From a checkpoint of a small transformer trained on Wikipedia: 24 layers, biases.
MLP neurons of a small language model. Each row is named by its layer, matrix (down: output weights) and neuron, and shows model dimensions 80-175. Each number is 200 + 30 x the weight over its row's rms, rounded and kept within 0 to 999.
Before each neuron's rows, "fires before" lists the tokens most often just after its 100 highest values on Wikipedia text that the model never trained on. A number after a token or word is its count.

fires before: "6" 17, "4" 9, "7" 8, "2" 7, "9" 6, "8" 4
L17.down174,259,176,182,178,128,179,189,122,198,223,183,221,221,184,187,243,198,144,192,218,230,182,201,177,233,182,202,178,204,209,202,214,224,173,227,203,225,183,160,230,211,187,240,168,271,201,236,247,176,181,190,145,217,157,128,221,214,233,231,205,203,209,201,142,241,154,214,187,212,161,128,195,170,185,181,165,197,204,222,202,258,170,233,175,221,152,183,189,215,267,205,159,193,250,168,225

fires before: "-" 62, "|" 14, "ers" 4, "|---|" 4, "|---|---|---|---" 4
L8.down740,132,165,204,227,215,179,183,131,191,191,193,207,214,212,210,236,261,197,195,187,277,214,225,183,219,237,202,211,172,199,234,195,261,148,219,210,259,180,198,216,203,250,215,196,207,225,193,202,199,204,246,142,208,171,225,239,253,191,192,198,198,190,186,231,199,192,145,138,139,160,172,237,172,164,162,245,188,216,199,176,226,195,176,183,213,200,213,181,183,232,210,165,213,248,188,229

fires before: " " 63
L3.down572,194,187,195,201,252,231,178,156,239,192,218,203,190,139,186,211,238,158,185,196,214,207,228,243,225,145,224,242,220,175,206,193,210,222,226,199,226,231,205,214,200,213,109,166,148,225,211,237,197,254,212,126,201,313,190,190,207,218,173,184,225,242,226,248,176,188,223,200,138,205,207,191,193,239,245,147,189,238,204,182,167,128,247,193,258,202,164,248,221,222,231,168,163,198,185,248

fires before: " " 60, " |" 21, ";" 9
L11.down693,206,158,160,224,209,193,199,210,218,198,183,154,210,216,189,206,200,224,233,204,193,155,242,196,193,227,144,220,204,284,257,179,202,169,173,149,211,180,166,196,216,176,186,178,181,154,207,186,186,171,158,191,196,178,169,164,219,190,263,250,228,185,225,231,214,148,227,205,233,237,158,202,214,189,161,208,209,167,250,190,182,282,230,184,207,173,200,183,206,253,230,200,188,196,113,172

fires before: " " 89
L3.down459,197,193,205,220,183,205,207,163,179,190,218,223,199,201,136,161,212,218,202,210,146,187,189,171,142,186,187,191,214,192,245,190,189,194,199,231,184,193,186,241,121,184,230,206,188,213,233,213,212,219,230,136,195,169,217,180,216,216,173,215,162,243,226,206,233,253,195,229,181,175,213,176,194,157,229,163,218,227,168,218,180,209,149,166,209,198,198,218,269,196,197,166,198,177,204,226

fires before: " |" 31, "\n" 12, " the" 9, " a" 8, "\n\n" 6, " and" 4
L5.down135,237,216,279,188,224,225,179,237,182,233,180,207,254,182,245,190,188,188,241,163,155,239,217,151,242,190,167,202,184,191,220,189,187,177,252,177,174,239,165,148,215,178,171,163,198,197,169,131,218,156,215,138,209,244,167,200,219,164,163,224,219,180,194,256,185,223,192,171,209,191,160,181,179,195,196,209,206,195,232,229,242,129,224,213,152,161,233,184,242,182,258,173,176,205,179,191

fires before: " |" 28, "\n" 9, " of" 6, " " 5, " to" 4, ":" 4
L16.down253,171,207,152,209,196,261,196,203,189,206,215,155,207,253,157,197,208,193,214,165,205,159,164,176,176,130,179,216,163,176,227,205,206,225,221,213,175,208,209,189,237,157,199,242,166,205,165,221,224,214,145,183,256,152,191,231,176,200,170,199,241,234,222,146,225,174,172,191,157,204,184,169,191,250,231,212,234,223,196,141,184,174,200,196,153,214,262,234,224,224,256,185,196,206,236,201

fires before: "," 19, " (" 12, "'" 7, ";" 7, " was" 6, " and" 5
L12.down728,131,222,165,207,171,192,204,259,157,217,178,213,239,172,252,171,180,179,168,181,234,184,178,129,156,206,183,194,190,201,207,170,250,180,204,181,184,145,181,227,205,227,191,201,156,227,203,201,198,204,189,181,218,130,231,210,137,214,183,208,213,254,246,197,176,179,195,166,223,253,201,198,194,163,243,205,162,198,216,167,194,205,177,142,232,205,256,217,224,196,238,191,191,230,203,157

fires before: "2" 35, "1" 35, "mp" 4
L19.down509,197,186,164,205,202,180,178,182,247,195,168,202,216,241,203,236,185,206,196,199,202,195,192,245,266,190,149,233,224,204,143,182,189,186,209,186,157,222,196,187,152,161,179,223,208,221,271,185,175,153,209,233,186,254,200,249,204,185,256,245,166,234,223,213,173,230,157,198,165,119,176,219,233,206,196,211,226,198,244,165,174,176,172,211,191,230,209,211,222,230,216,224,156,192,227,211

fires before: "1" 36, "2" 28, "ed" 4
L17.down572,205,192,213,158,179,252,177,172,227,203,180,264,188,216,169,192,188,198,224,184,193,166,225,197,209,195,222,171,156,203,196,265,213,148,207,256,174,169,188,173,153,183,202,197,195,225,226,209,227,233,208,191,217,177,173,210,193,178,201,136,175,253,230,161,164,225,148,200,185,150,164,194,238,248,220,233,219,202,193,259,212,215,175,180,156,217,247,223,179,183,191,217,210,254,194,214

fires before: " |" 41, "0" 15, "1" 12, ";" 7
L5.down307,251,220,205,162,188,198,173,246,213,184,186,233,199,171,182,211,157,183,229,218,160,158,235,163,178,210,206,256,234,204,169,230,162,171,201,214,145,175,201,186,225,208,222,239,237,284,168,225,174,178,170,170,223,223,191,199,235,138,195,187,198,254,209,205,185,158,184,186,226,174,228,227,262,128,218,195,159,219,200,178,232,173,203,203,238,192,159,258,204,180,224,153,241,183,227,245

fires before: "s" 52, " " 8, "\n" 5, " of" 4
L3.down166,232,206,222,187,170,232,263,150,160,172,244,192,179,220,233,150,187,198,192,201,187,265,195,186,185,178,219,218,178,231,211,163,220,239,175,118,181,247,218,184,221,148,206,240,207,216,256,175,218,175,195,188,199,152,246,243,169,168,213,207,187,152,197,237,176,207,201,215,128,225,183,175,183,193,252,191,187,235,266,184,206,209,156,210,224,167,179,168,161,201,223,219,215,195,193,187

fires before: " " 26, " P" 7, " William" 5, " M" 5, " L" 4, " R" 4
L12.down608,201,210,195,193,242,231,185,197,160,200,213,154,254,223,224,196,249,192,202,217,145,211,219,180,186,159,187,225,217,178,239,183,207,168,195,182,234,184,194,206,215,200,169,176,208,218,253,222,135,175,128,161,215,187,180,205,222,237,171,189,245,181,244,85,211,199,197,195,222,166,236,166,157,139,156,177,206,237,216,260,225,199,201,131,233,233,163,223,177,222,147,231,215,187,171,167

fires before: "2" 28, "1" 8, "ist" 8, "ic" 5, "us" 4
L17.down71,212,229,215,222,134,160,214,199,203,176,177,219,133,208,210,199,200,160,178,203,207,193,184,183,249,212,209,181,252,202,172,188,180,229,227,155,189,185,182,211,195,210,140,181,257,225,188,243,185,180,152,142,178,208,176,203,179,196,198,252,255,253,221,262,187,203,197,161,163,180,205,194,221,184,244,165,207,226,208,138,210,192,201,225,174,228,224,195,187,221,195,191,240,181,205,216

fires before: "\n" 25, " " 19, " P" 7, " G" 7, " |" 7, " —" 4
L5.down319,163,195,229,176,198,157,182,207,244,180,189,228,168,242,219,197,232,219,183,205,184,223,201,197,181,227,154,164,170,252,168,192,191,180,165,158,254,200,213,155,179,225,139,199,224,236,176,249,222,207,168,230,185,226,205,230,172,200,216,144,189,217,207,198,166,163,191,166,226,253,166,172,246,183,226,172,211,229,159,227,212,211,172,212,214,285,245,229,248,257,159,203,174,242,187,201

fires before: " " 48, " |" 21, "," 5
L7.down551,205,235,260,189,186,129,202,209,173,214,182,213,226,180,207,214,156,218,211,206,185,202,196,194,225,168,180,184,214,200,146,256,128,210,139,168,204,196,207,176,175,245,215,109,222,168,170,239,223,206,169,215,166,223,195,219,214,213,277,210,167,190,217,149,214,175,229,196,191,157,217,241,263,294,157,209,158,169,177,189,188,177,228,202,214,211,142,208,227,234,181,221,192,244,203,182

fires before: "\n" 32, "\n\n" 10, "ad" 7, "act" 6
L7.down477,194,177,148,266,199,196,223,140,186,256,171,194,184,215,166,183,175,184,169,192,172,218,233,215,174,169,192,234,213,264,196,180,173,160,259,155,145,171,187,208,174,239,201,210,236,165,188,181,212,233,183,255,259,161,216,160,227,210,238,213,207,195,165,142,186,217,171,182,149,221,190,175,244,266,221,203,172,220,167,223,220,168,207,246,215,197,224,231,157,178,181,186,223,204,201,139

fires before: " " 74, " —;" 21
L3.down756,201,219,159,168,264,200,235,227,197,174,182,179,229,254,210,185,164,189,188,210,150,213,212,202,211,188,176,193,234,208,176,163,206,270,222,203,183,190,182,200,164,267,141,149,192,190,201,258,178,211,162,180,235,257,204,238,191,209,202,159,200,192,182,135,200,208,206,222,201,259,239,152,189,178,231,191,188,234,224,190,191,232,191,175,182,236,217,251,249,196,197,190,173,184,147,198

fires before: " a" 23, " the" 18, " an" 6, " to" 4, " in" 4
L16.down38,204,258,199,217,212,202,202,126,201,185,205,268,202,166,264,204,177,196,230,153,266,182,188,195,134,198,209,179,204,211,180,217,214,202,220,245,228,177,191,221,185,255,188,208,182,222,225,241,183,166,155,222,189,168,260,206,213,176,166,211,229,227,214,179,201,183,258,189,164,224,193,159,233,220,201,196,238,255,165,174,241,176,195,202,127,162,144,197,198,237,166,195,169,224,177,162

fires before: " |" 30, "1" 11, " " 8, "\n" 6, "2" 5, "ay" 4
L12.down208,209,250,221,201,180,187,181,230,176,198,191,258,208,229,186,221,220,183,216,161,120,191,174,210,197,193,179,157,211,175,214,256,184,183,215,233,191,166,208,242,189,217,166,202,211,224,182,217,193,167,160,169,178,163,160,199,234,241,233,197,266,181,238,229,188,174,228,184,203,107,167,180,267,215,203,275,240,171,202,205,248,215,223,204,235,228,208,206,194,188,176,193,177,230,222,179

fires before: " |" 35, " " 26, ";" 15, "L" 4
L5.down179,241,193,208,207,174,180,214,236,203,200,254,214,207,214,221,205,237,236,207,203,190,167,142,206,271,206,185,207,161,192,219,130,195,216,162,216,177,153,263,229,191,231,178,205,218,204,147,219,245,181,248,178,257,199,221,208,160,175,227,174,212,182,146,185,159,194,248,166,180,162,252,231,173,193,199,182,226,226,242,220,143,240,202,201,188,211,215,250,214,176,151,217,209,205,194,195

fires before: "\n" 73, "\n\n" 25
L16.down657,185,178,162,185,212,235,159,223,181,194,187,223,178,290,201,208,164,220,171,179,163,208,163,127,192,193,219,154,166,254,211,266,192,137,210,191,212,254,200,175,216,204,177,209,228,219,209,188,141,154,227,190,175,139,220,138,223,185,258,201,214,204,188,216,197,202,208,191,181,237,185,267,198,212,254,216,144,201,212,243,208,145,223,208,223,173,167,257,169,192,143,197,143,195,196,177

fires before: " " 25, "2" 11, " the" 9, "," 8, "1" 7
L11.down213,248,173,183,213,212,175,185,209,211,162,231,223,203,219,201,193,182,110,204,196,144,218,191,189,183,221,211,186,248,151,229,239,232,204,230,227,158,185,194,211,204,184,188,177,186,175,194,276,180,184,220,224,230,191,184,160,122,204,231,183,242,182,196,232,162,236,206,194,215,179,126,193,192,240,224,239,186,179,201,207,207,151,196,254,177,206,149,206,185,260,182,225,223,237,199,213

fires before: "ed" 43, "ing" 29, "s" 5
L16.down731,223,209,191,224,222,168,164,253,158,183,284,257,233,158,189,128,207,121,230,232,195,186,211,216,158,214,148,187,194,172,228,159,136,211,198,184,210,213,190,247,143,230,158,208,198,197,219,201,219,208,229,231,219,215,148,211,150,169,214,188,216,213,216,199,204,154,224,198,216,210,202,170,178,200,217,181,228,217,222,188,211,214,198,215,201,239,142,162,188,187,165,237,239,216,218,158

fires before: "-" 59, "|" 9, "$" 5, "olog" 4
L8.down6,125,142,163,264,206,159,179,163,238,168,202,215,250,166,168,225,196,201,209,181,251,202,176,198,195,213,230,172,195,188,175,215,172,185,227,177,199,180,158,184,205,216,168,203,200,231,173,202,166,200,206,227,262,116,259,218,207,177,214,218,194,245,206,193,211,236,213,191,176,144,212,245,185,215,139,208,208,190,245,193,220,255,231,136,172,181,204,240,206,177,276,187,224,215,226,169

fires before: "\n\n" 42, "\n" 35
L12.down201,191,188,177,171,141,225,204,182,214,232,192,186,241,238,225,169,173,153,225,203,177,228,250,175,208,112,181,187,214,199,174,237,203,186,231,164,206,233,178,178,213,159,185,230,254,193,194,250,223,250,134,256,265,152,204,180,227,221,180,215,203,178,182,228,180,178,195,210,203,241,215,210,208,184,211,184,185,216,233,214,248,210,182,153,262,166,200,191,160,225,214,207,226,237,223,173

fires before: " |" 44, ";" 5, "s" 5, "ts" 4, " C" 4
L5.down461,251,147,217,234,191,227,205,182,259,216,247,209,208,187,122,220,167,158,212,201,209,173,222,228,220,190,171,184,200,246,233,205,212,210,134,158,146,172,221,183,215,241,168,178,218,201,205,197,197,184,203,223,227,201,166,197,164,157,187,197,165,236,182,269,171,225,209,165,151,189,216,201,221,226,153,200,171,226,199,203,220,197,184,225,146,160,224,215,209,163,232,147,172,211,210,201

fires before: "\n" 45, " " 23, " —" 5
L7.down360,150,146,206,213,171,173,188,179,185,231,193,186,229,217,201,191,197,191,176,165,127,280,230,243,164,268,169,194,183,239,182,220,201,207,210,176,219,214,142,195,192,213,129,166,236,242,254,239,214,172,173,196,226,227,175,197,214,254,150,205,213,230,237,155,155,186,215,159,216,259,165,190,187,137,219,192,202,208,189,241,211,169,124,202,182,209,222,225,158,197,229,236,190,212,217,252

fires before: " |" 33, "%" 10, " G" 7, " P" 4
L5.down68,190,200,220,235,182,165,142,161,214,197,214,215,234,184,251,195,230,230,214,188,197,187,213,175,214,242,237,159,209,206,203,232,217,229,227,171,240,210,259,159,203,256,125,171,168,193,155,256,223,182,201,203,255,201,207,233,222,242,306,141,182,214,217,219,194,216,222,248,226,147,162,219,184,219,173,185,157,201,184,195,193,225,197,226,202,227,230,171,250,181,145,207,201,192,221,193

fires before: " |" 31, " " 23, "\n" 8, "." 4
L11.down109,187,190,207,250,216,191,189,240,176,237,155,199,175,223,189,219,214,260,196,182,151,141,203,132,174,187,222,199,210,182,135,225,226,244,197,219,250,229,150,243,233,192,179,205,219,262,180,200,159,184,220,171,193,183,193,164,200,173,213,204,197,188,229,242,182,191,197,234,158,213,164,153,216,239,228,209,215,213,186,195,211,166,233,189,192,241,186,174,249,221,218,185,210,227,153,162

fires before: " " 26, "ed" 15, "s" 9, "ation" 6, " of" 5
L3.down189,229,207,221,202,230,197,237,142,208,234,184,165,192,215,184,238,191,207,220,245,206,211,203,221,194,269,149,221,243,192,195,187,248,182,252,186,210,193,196,207,221,224,200,216,96,197,218,229,149,120,231,214,194,254,198,198,167,251,194,133,188,192,182,254,208,179,145,223,219,175,274,186,163,196,185,210,187,161,218,179,245,212,193,231,217,238,176,162,197,169,185,169,143,180,208,169

fires before: "1" 29, "2" 17, "," 7, "." 5, "6" 4
L8.down666,166,136,181,158,146,197,196,181,181,187,255,202,192,217,208,201,170,153,186,220,218,185,173,134,230,190,209,244,171,213,203,139,185,193,263,200,227,148,172,224,206,213,154,253,162,232,243,217,230,185,213,201,229,133,196,204,217,174,180,234,170,250,139,224,179,196,200,201,197,231,185,154,188,224,235,206,186,199,186,182,246,235,198,180,221,169,198,242,201,204,204,161,221,163,166,253

fires before: " " 44, "," 13, "2" 6, "1" 4
L9.down79,234,170,261,226,188,155,205,221,200,185,239,178,148,199,197,233,202,198,161,211,218,195,193,222,158,256,184,211,194,190,154,243,166,197,206,197,171,276,192,230,235,210,172,211,181,180,196,187,200,148,212,197,254,176,171,183,86,200,228,188,214,226,214,244,202,231,196,135,210,238,269,201,194,228,218,193,247,185,137,211,220,161,202,222,219,243,200,136,171,212,213,196,200,192,220,199

fires before: " " 50, "," 12, " he" 4, "00" 4
L9.down78,214,204,225,212,123,214,216,189,201,154,237,196,220,192,176,200,194,157,195,220,184,214,200,191,161,231,163,171,213,206,174,220,158,235,230,212,201,156,199,149,246,176,186,242,159,183,218,183,196,196,202,197,211,151,151,210,159,217,262,201,221,188,224,137,179,205,247,229,205,232,191,249,212,237,244,173,221,193,241,242,254,202,178,201,168,203,204,211,173,236,199,163,208,167,130,218

fires before: " |" 61
L5.down330,203,221,216,193,166,166,128,226,256,166,203,282,167,213,148,182,173,204,209,161,206,191,203,171,169,183,194,248,217,211,203,220,178,202,199,151,213,186,188,226,233,222,158,192,194,231,157,180,189,160,172,211,207,216,182,240,177,231,153,235,219,234,182,258,216,205,216,136,216,213,187,190,239,184,227,218,205,186,266,181,182,227,174,163,220,222,196,248,184,243,188,167,123,228,235,240

fires before: " " 48, " |" 29, ";" 5, "0" 5
L10.down145,191,198,212,217,184,168,192,229,205,188,182,161,205,229,196,233,196,199,139,191,188,221,169,184,220,192,190,159,190,174,199,167,141,185,216,212,150,154,208,229,221,139,175,197,189,210,199,201,216,219,228,153,192,144,163,200,180,226,235,243,223,171,196,155,192,197,231,147,244,241,263,255,202,203,182,149,119,198,173,219,148,222,174,148,249,213,185,210,211,232,202,203,206,188,247,164

fires before: "\n\n" 36, "\n" 26, "epend" 6, "iv" 4
L3.down33,202,189,165,202,223,170,196,208,200,193,146,208,170,209,204,212,204,179,203,214,205,211,233,158,196,166,186,208,168,257,208,181,149,151,250,243,189,175,241,220,249,241,180,168,188,221,216,257,197,191,173,182,235,230,203,161,191,188,197,186,189,212,134,216,243,177,231,215,199,198,208,220,172,179,193,162,221,265,262,175,196,173,210,210,195,191,264,251,192,165,162,129,190,163,183,157

fires before: "s" 23, "anc" 10, "ed" 8, "i" 5, "ions" 4
L12.down574,206,248,210,198,184,220,190,189,173,244,223,234,189,191,283,243,203,220,209,196,236,167,189,229,195,203,185,189,227,196,219,183,185,240,165,152,235,240,220,196,173,178,170,193,209,157,208,234,214,204,209,208,183,238,188,180,134,210,244,182,130,196,154,232,138,163,227,184,212,197,158,201,260,221,155,251,238,169,198,186,197,227,190,197,268,193,151,194,184,220,169,176,222,176,206,178

fires before: "\n" 43, "\n\n" 20, " " 13, " |" 4
L8.down184,180,219,204,219,172,206,176,184,198,249,180,124,228,249,206,212,175,200,174,172,149,218,215,181,197,272,208,252,218,220,219,232,217,182,181,151,193,170,184,157,206,195,177,166,221,220,186,195,240,197,213,237,251,184,196,185,240,187,159,226,192,256,144,139,142,211,187,199,197,244,157,261,202,164,185,208,208,245,248,211,193,190,200,196,205,128,212,278,184,207,159,184,187,174,215,246

fires before: " " 60
L10.down537,190,285,156,218,199,243,218,179,212,220,228,153,223,195,195,230,167,175,213,228,217,215,198,232,192,198,248,184,225,188,154,177,237,188,208,202,186,225,199,160,171,176,248,218,181,203,183,188,171,156,166,173,162,220,172,183,237,175,184,221,176,220,157,199,167,159,228,203,159,154,246,239,184,208,247,203,232,147,184,220,291,171,176,187,163,205,212,193,176,206,206,182,222,210,180,186

fires before: "\n" 29, "\n\n" 11, "2" 4, "S" 4, "D" 4, "E" 4
L3.down674,232,181,180,185,183,195,167,220,223,227,131,200,243,259,212,219,180,181,236,171,175,217,227,163,223,209,217,176,174,195,202,239,202,139,214,205,171,205,201,159,205,250,193,191,207,221,210,178,209,261,189,229,224,203,224,218,181,174,196,179,221,218,188,182,192,200,230,225,143,209,176,213,191,171,184,170,175,233,208,212,219,158,225,265,182,184,188,237,97,164,124,192,225,177,219,206

fires before: " |" 69, ";" 5
L5.down156,228,180,242,175,178,192,194,265,196,163,185,224,209,231,192,239,229,185,197,183,187,176,192,153,183,168,208,217,208,159,150,174,194,161,212,206,167,199,154,195,233,202,138,214,202,241,204,229,199,240,173,183,211,218,226,157,170,166,137,191,174,200,218,198,166,227,231,150,244,243,205,160,237,174,216,225,167,190,264,178,188,180,226,178,178,231,175,263,232,260,214,256,242,212,184,153

fires before: " " 40, " |" 19, ";" 13, "." 6, "s" 5
L7.down328,216,147,208,249,161,180,199,151,209,232,240,191,230,159,164,181,148,216,166,179,215,193,216,225,165,234,238,206,184,234,208,193,172,180,198,220,175,204,187,202,160,197,164,180,175,178,200,208,206,221,198,227,199,238,164,197,200,246,209,193,218,175,214,149,208,222,229,173,195,228,176,237,233,170,227,189,175,195,214,176,221,156,250,199,182,184,150,217,255,178,208,213,184,230,188,189

fires before: " to" 27, "ed" 24, "s" 6, " the" 4, "on" 4, "u" 4
L19.down38,240,255,214,217,211,224,190,125,191,151,215,233,236,201,219,225,224,212,143,197,237,222,259,191,242,184,153,253,225,201,171,216,178,243,202,174,191,225,167,253,196,178,206,223,186,151,189,180,164,210,184,212,194,174,187,191,207,224,215,186,231,204,209,173,182,161,194,170,193,184,203,202,117,236,206,285,210,231,250,166,198,240,120,198,250,219,190,232,177,186,155,193,196,186,144,164

fires before: "ed" 29, "ing" 12, "ted" 5, "qu" 5, "es" 4, "ation" 4
L19.down139,172,187,263,204,191,186,214,214,178,170,160,280,181,214,181,199,176,178,224,214,243,205,206,220,176,250,235,227,214,235,186,207,184,227,201,216,167,173,194,200,162,180,199,236,209,225,195,192,161,203,147,190,154,218,149,211,162,276,228,219,187,252,201,191,214,173,222,205,159,190,234,245,170,255,217,221,226,202,189,206,200,172,186,231,184,226,225,186,185,190,151,183,210,213,155,236

fires before: " |" 44, " " 13, ";" 8, "0" 5, "," 5
L11.down756,211,208,188,196,237,211,216,265,169,193,174,158,204,223,203,189,139,234,195,229,208,174,211,237,187,194,214,228,219,221,204,268,160,165,151,217,176,161,214,237,221,163,228,182,194,236,183,188,191,168,147,145,234,198,176,179,248,234,267,221,196,186,260,214,196,218,252,172,203,209,186,170,204,160,210,183,217,218,227,180,201,222,171,180,276,230,133,205,167,211,188,216,152,225,179,210

fires before: " " 33, "s" 11, " in" 8, "." 6, "," 4
L10.down600,220,174,195,197,184,217,179,221,189,211,249,180,183,214,190,161,178,162,243,252,197,145,170,168,197,190,187,237,234,207,153,243,171,248,215,161,204,214,235,209,197,163,140,129,215,229,245,185,243,180,200,204,199,86,164,180,172,217,183,207,200,225,218,203,170,165,211,187,170,219,209,219,215,203,199,199,206,177,225,164,229,169,237,194,211,208,197,204,159,174,153,212,166,222,215,212

fires before: " " 47, " —;" 16, " |" 7, "ish" 5
L7.down12,178,185,244,180,184,181,203,190,193,145,192,208,221,193,229,197,217,201,201,187,160,207,175,170,221,132,129,160,142,200,188,175,175,143,221,153,191,237,255,192,215,192,195,210,160,167,183,227,190,215,222,221,187,218,228,260,201,153,201,216,208,231,180,183,160,222,258,200,210,165,211,169,249,233,203,222,199,236,184,148,188,214,193,262,189,226,239,247,204,268,130,198,232,262,259,159

fires before: " " 70
L19.down703,136,196,176,205,212,176,188,206,188,197,147,146,205,183,220,157,122,197,251,227,171,236,199,134,232,162,159,179,212,257,165,191,230,195,221,229,247,170,185,233,206,206,182,213,213,195,215,235,207,179,151,199,165,190,272,267,237,230,247,137,164,181,193,204,216,169,186,219,183,128,188,140,182,224,155,168,253,220,222,188,194,180,207,186,216,196,166,170,198,184,188,153,177,216,202,210

fires before: " " 52, " of" 5, "==" 4
L5.down87,208,180,190,216,228,179,178,175,160,250,235,165,228,192,186,199,214,162,207,206,142,160,233,157,230,132,170,205,191,240,189,235,197,186,202,191,234,226,212,235,171,190,156,217,217,232,183,221,181,258,155,189,233,226,240,237,248,194,252,191,198,208,183,217,184,180,186,205,192,242,231,146,185,244,208,205,214,156,194,221,177,189,240,186,235,147,187,264,281,248,193,182,140,235,207,224

fires before: " " 50, "ass" 4
L19.down540,225,216,210,181,187,182,167,145,177,215,161,214,201,188,231,173,195,296,165,281,158,220,235,206,180,208,152,185,231,216,174,222,184,176,192,265,128,215,210,232,239,196,152,249,198,207,193,168,229,242,179,207,154,189,151,203,169,190,232,229,166,267,202,235,217,281,174,214,189,198,238,196,217,194,205,236,138,145,171,223,225,184,206,227,167,153,221,237,226,212,189,216,223,194,176,196

fires before: "\n" 44, "\n\n" 22, "ent" 13
L15.down125,236,208,200,184,231,186,222,183,233,228,174,152,208,230,211,169,200,152,162,139,253,209,177,211,178,203,224,162,164,184,140,228,244,153,185,180,175,216,186,203,179,217,184,198,195,227,213,179,232,221,221,329,190,174,219,188,171,187,253,199,181,208,204,243,218,145,208,195,230,248,186,215,210,203,241,203,207,229,162,205,141,137,224,195,165,204,228,225,208,127,167,156,234,183,233,129

fires before: "\n" 27, " |" 22, "s" 11, "\n\n" 10, "}" 7
L5.down431,229,189,204,177,180,241,189,191,188,187,244,220,175,203,205,143,204,190,160,195,228,188,252,142,236,224,198,195,199,209,188,205,219,149,186,159,193,191,173,248,216,223,162,210,228,213,239,184,237,200,226,138,193,190,175,217,245,141,183,235,237,209,164,202,191,216,249,177,182,196,214,175,154,173,218,217,234,208,220,204,197,199,182,242,229,192,172,155,224,171,214,210,202,185,184,202

fires before: " " 52, "." 4
L15.down427,231,250,186,217,211,199,199,182,182,169,216,152,216,213,252,209,109,179,219,193,216,193,171,189,214,260,167,253,261,253,205,222,190,225,209,188,194,241,174,187,191,191,197,203,177,222,222,210,237,166,234,229,185,139,209,257,186,214,239,240,171,233,207,185,130,224,186,232,176,185,205,199,166,177,147,176,214,230,206,199,255,216,172,164,177,173,185,163,222,173,195,158,160,197,239,166

fires before: " " 20, " |" 19, "2" 9, "1" 6
L11.down188,154,262,204,227,171,250,200,236,165,178,194,239,216,223,231,266,207,183,194,180,178,179,151,248,186,256,158,164,181,156,208,253,203,186,179,225,194,167,199,156,245,195,223,218,221,214,181,220,168,191,193,209,176,244,183,197,198,239,202,224,239,191,221,174,223,163,238,166,230,149,166,196,142,241,200,196,240,171,206,195,152,204,191,266,249,229,178,203,231,194,167,239,195,203,187,212

fires before: " " 41, " the" 12
L3.down332,149,273,192,216,218,215,193,200,218,188,202,165,194,207,163,215,185,192,207,217,241,232,233,181,263,172,154,158,200,248,193,191,178,249,200,197,155,216,208,234,227,178,198,181,218,205,205,245,181,226,195,146,151,228,226,176,102,184,121,182,240,232,165,231,217,179,191,191,152,164,207,180,176,174,279,191,193,179,219,168,224,143,202,204,220,209,219,227,250,197,277,184,167,231,166,208

fires before: " |" 22, "\n" 13, "|" 12, " —" 6, " —;" 5, " G" 4
L5.down155,219,169,219,206,184,188,181,190,245,169,193,220,167,152,208,235,208,215,189,175,230,179,168,202,157,178,182,136,148,187,169,219,210,140,170,186,206,212,197,139,212,286,184,176,179,161,147,178,229,242,181,194,199,239,187,235,222,204,201,213,209,203,190,218,217,200,251,172,254,158,163,222,243,184,178,250,234,189,150,145,225,222,177,174,196,212,250,238,169,186,213,192,222,272,272,191

fires before: " |" 31, "," 11, "–" 10, "." 4
L9.down27,203,194,228,198,207,215,248,221,244,184,229,238,183,195,178,207,191,207,197,199,230,186,202,213,143,211,221,207,219,198,195,245,193,171,207,218,208,207,175,262,186,209,175,151,245,134,248,161,242,179,198,167,124,199,220,157,240,209,173,225,235,242,220,176,241,147,155,189,197,219,191,232,203,257,205,207,216,128,202,218,197,171,280,118,209,168,172,142,236,219,184,223,214,194,201,216

fires before: " " 40, " in" 9, "iven" 4
L5.down324,172,220,197,180,186,234,155,204,161,213,233,187,189,203,206,180,157,172,200,154,165,174,238,218,213,194,231,188,173,234,222,215,220,212,213,238,232,175,220,230,204,241,190,190,201,224,221,213,225,192,161,268,179,198,264,199,243,168,233,204,180,255,189,199,226,161,230,225,171,211,172,165,213,190,186,139,188,219,216,149,193,207,211,166,216,206,180,259,131,166,193,173,148,248,180,200